Weights of a small GPT-style language model, trained from scratch on English Wikipedia.
Architecture: rotary positions, untied embeddings.
Training: a variant of Adam for these matrices, 3041 steps.
MLP neurons of a small language model. Each row is named by its layer, matrix (down: output weights) and neuron, and shows model dimensions 96-351. Each number is 128 + 32 x the weight over its row's rms, rounded and kept within 0 to 255. Numbers have three digits each. A neuron's up and down rows have the sign that makes its largest values positive.
After each neuron's rows, "raises" lists the tokens whose logits its output raises most directly, leaving later layers aside.

L8.down456:165122105069094136172175136097140162152151122170147100139158109150140125103172123147111074113152075158134135112111169177128063091152119139139146144154116146181089155092127138096157077087133127140187121132144178126152127102079116147081115078068100089126149131113152104087173110087096140125161155093114095092080138130164131171179086114140122151147075115188104138178180050141153102144131133081131117140132094169137158126091147128149126136134116077143154114149086134130138142111063087071131180138143161130082083157149125125136126155152142193070136096102107128127090056120150114140119104137167154048108123093089119121143110167150099183216180084088176146143136177136085146084158181144078101148142185109176116111096122193102129144145141099127131163122152101134095155121133159
raises: "ots", "ably", "th", "aux", "the"

L9.down660:114184128118124089106102154105097099174117135120150164116096122128089130067171100168155165094187072157128154125125138138092124118185137066191140135135082106145132099120135095131143095186185107119066138129099109087076149151097117160143146156113124082119066122113114094135116180126145113110211124069091163114155118118120147157137130107136103126098106179112131147156176147135230185148050084145102117068101140155134134102122122133138203124121096152083086142152171113086163063121118205166111087123129124168182088124092114092143134108140152131076162113128120124110087162045114155069117097139091105093097108084181091164113144132111163132074160140163089111108127102125147105109145083101079108150078164152132097174102102106125171154076124136125105139136105022141110144135168069
raises: "\"\n", "\"\n\n", "====\n", "'\n", " |\n"

L8.down86:095128107079119100113171113142121109129143079089119225190163090109105146165140151177114100150088116143105139084107129107141099161139137142165126180091101124113129081125144054164106124133159140073126206152144137169144129150094142116094157102148139062177187094138129119104124107070140204101168127203106085167130149100124114186096084108150141147155131141207181100134089142094099147107141086157169105090157137100132130165150146090166121141079103129127085130097180117086123134154111184105175191104165131088117113124141116135184141096110121123144210164140083145098091128171159186104131128155122122136135141124098214161171156137162123088165149169096183115117139063073167112141163151187145174110106121131073157137149089096109128176135145070152134142101116114125155168137156119
raises: "ha", "hard", "ils", "ur", "ement"

L8.down292:120166099117098130135128191107104037101165125122127070093155128131150072125137129131120113130140117042121147096147124151194120125113109107139067184108115095112154115174171159147139170127134137092093148135158114120085128123158086114131174135111171134118178190088102195087120173086170112134127177181111131164099107145180090118118150082111106141153123130091118196170069161081068010164098140140099111086164118091072101041121129162151171108140112116129174126127132085107127108074119114126088163105123132129139130087179139172172116159117115113108110093151146148163212153087129129082135143175125148141129158101139192136097124169131113047128123143100112144157107154154119053083113129096121129142162114162142110118142086133117133101115142142141081156149177141087134120087045171
raises: "ized", "ight", "ights", "ize", "izes"

L2.down237:108118109097133145135127106143133119168103168082107143000150130122122100095108165179176127160171144111134125039122173158106134099113071153122193098116151101164114114124162125140071112131141105158129141112058105039134134091130120200096101127164144099213139114165136136098082142124195089111147130157091098072121133105154149110085113139054097134108119128166141155190116137118139147133126123158105083110128146166130132105119175120136149153189089127098126071147195149114101142091102112151156145170109169105142119160107102113152110147125151113138139168151093076182129045157108181152126167145144065083109089100136173098066142105102142113119106125151144126089106120140114097160154081125116120107120199062120116132124147018147132095120128141104255173114149118124161165165108168
raises: "erv", "olution", "erve", "erved", "istance"

L9.down885:108153126105212122133085172139131138059084154110080140099164152171095141135048138128122124142127132180113113124104148127137105188153117192176167148139111143123074111073154078130135139165133094135128143150176114069059138065121131200144080121115112126134135114104114172117094151102118086114123124143123085130106159112112126136170197194191130177108119150123113023076101110151128117098077100014127165122122115140135142124104099172142147147103190188130099108128196163145117084135107119150103104103151140136159065167135087078110137200150117098155143133131125108136096095090102157084122120151157136137115078104161127102080119141149095255158122097139145086086119128080149113078151138131117125177136120126161142143129161079220147164102151110120062130173174132106106158147144110
raises: ")\n", "\"\n", " |\n", "})\n", "\"\n\n"

L6.down588:158041130123118118088178147151117137196103130190120194143218114148083148123139157168077107154115130145122098098173125145153079114154091150112133125122158133087082162142100094112110112084159109130201120078108132172110117124122129085120174110144095158206138128135083152157142157150078130171081100132099115128139112180127105139103136155116112118119146169132126148097120160117106152104116092121087185221163202133118202087163191110096150167176064135119093136148093140153169074163119115161128143157107121157093171128150114092048151142138121136137149082107070110144110154126145144143102113123143147074110065135133142154159143119153162175092115143208134150104208208112103134112133162117153197141102125128127141144124112073099061142126181105121207129116108121114153126154121162
raises: "X", "I", "IC", "TC", "V"

L4.down869:109155081176149113084119128105077183090201090096147047156122092139131170118136186062104147119126141128105106138099131080098188139124072107128149103164132189147149116145088197088117135074102147168102132110105173131106139112076227142074131187107179138162126181180126065136139105116077153126155156163128072157064140132111140092167106166175136074110098156137135159133115138088101171166153096121088115149181118124097085134117143077125177126155124158126093104162137133139091120138130117151159203116183141094117108098118117181154125131098181105068123080110081086220091102096123172127124125120117108098143134138125138189116122142137091158107118160147090165149150143142161103084156102136129067139129127185106076151116136144146165108141149216149154085163138157096138161141139122
raises: "arily", "aries", "ary", "wise", "ations"

L9.down31:096113106075113096127142145137103125155163100099107108099169133128120115149079189095107180095097131166115092156111097134096121148119107071096171104107070127162140108148147134139119111118142142083160104101128091160151108201143117078091140144075163176130135138083140118061097119121153092177185161117135173075131120060134166143064136069121086104158111148133135170147086131073114120086153128126149109138152081178174123096122099139102076133116124129075145166218077149122126111118165168150131057122139097142162188142176070117171065137159114115131151075114086145158186112104167108133115149132169154085065102102126219141119147094102177211137081114150141134157089113171085147158108105114166114154146173103166140141120099149167107154133152122099167083107107175127155131171078130
raises: " were", " are", " have", " include", " themselves"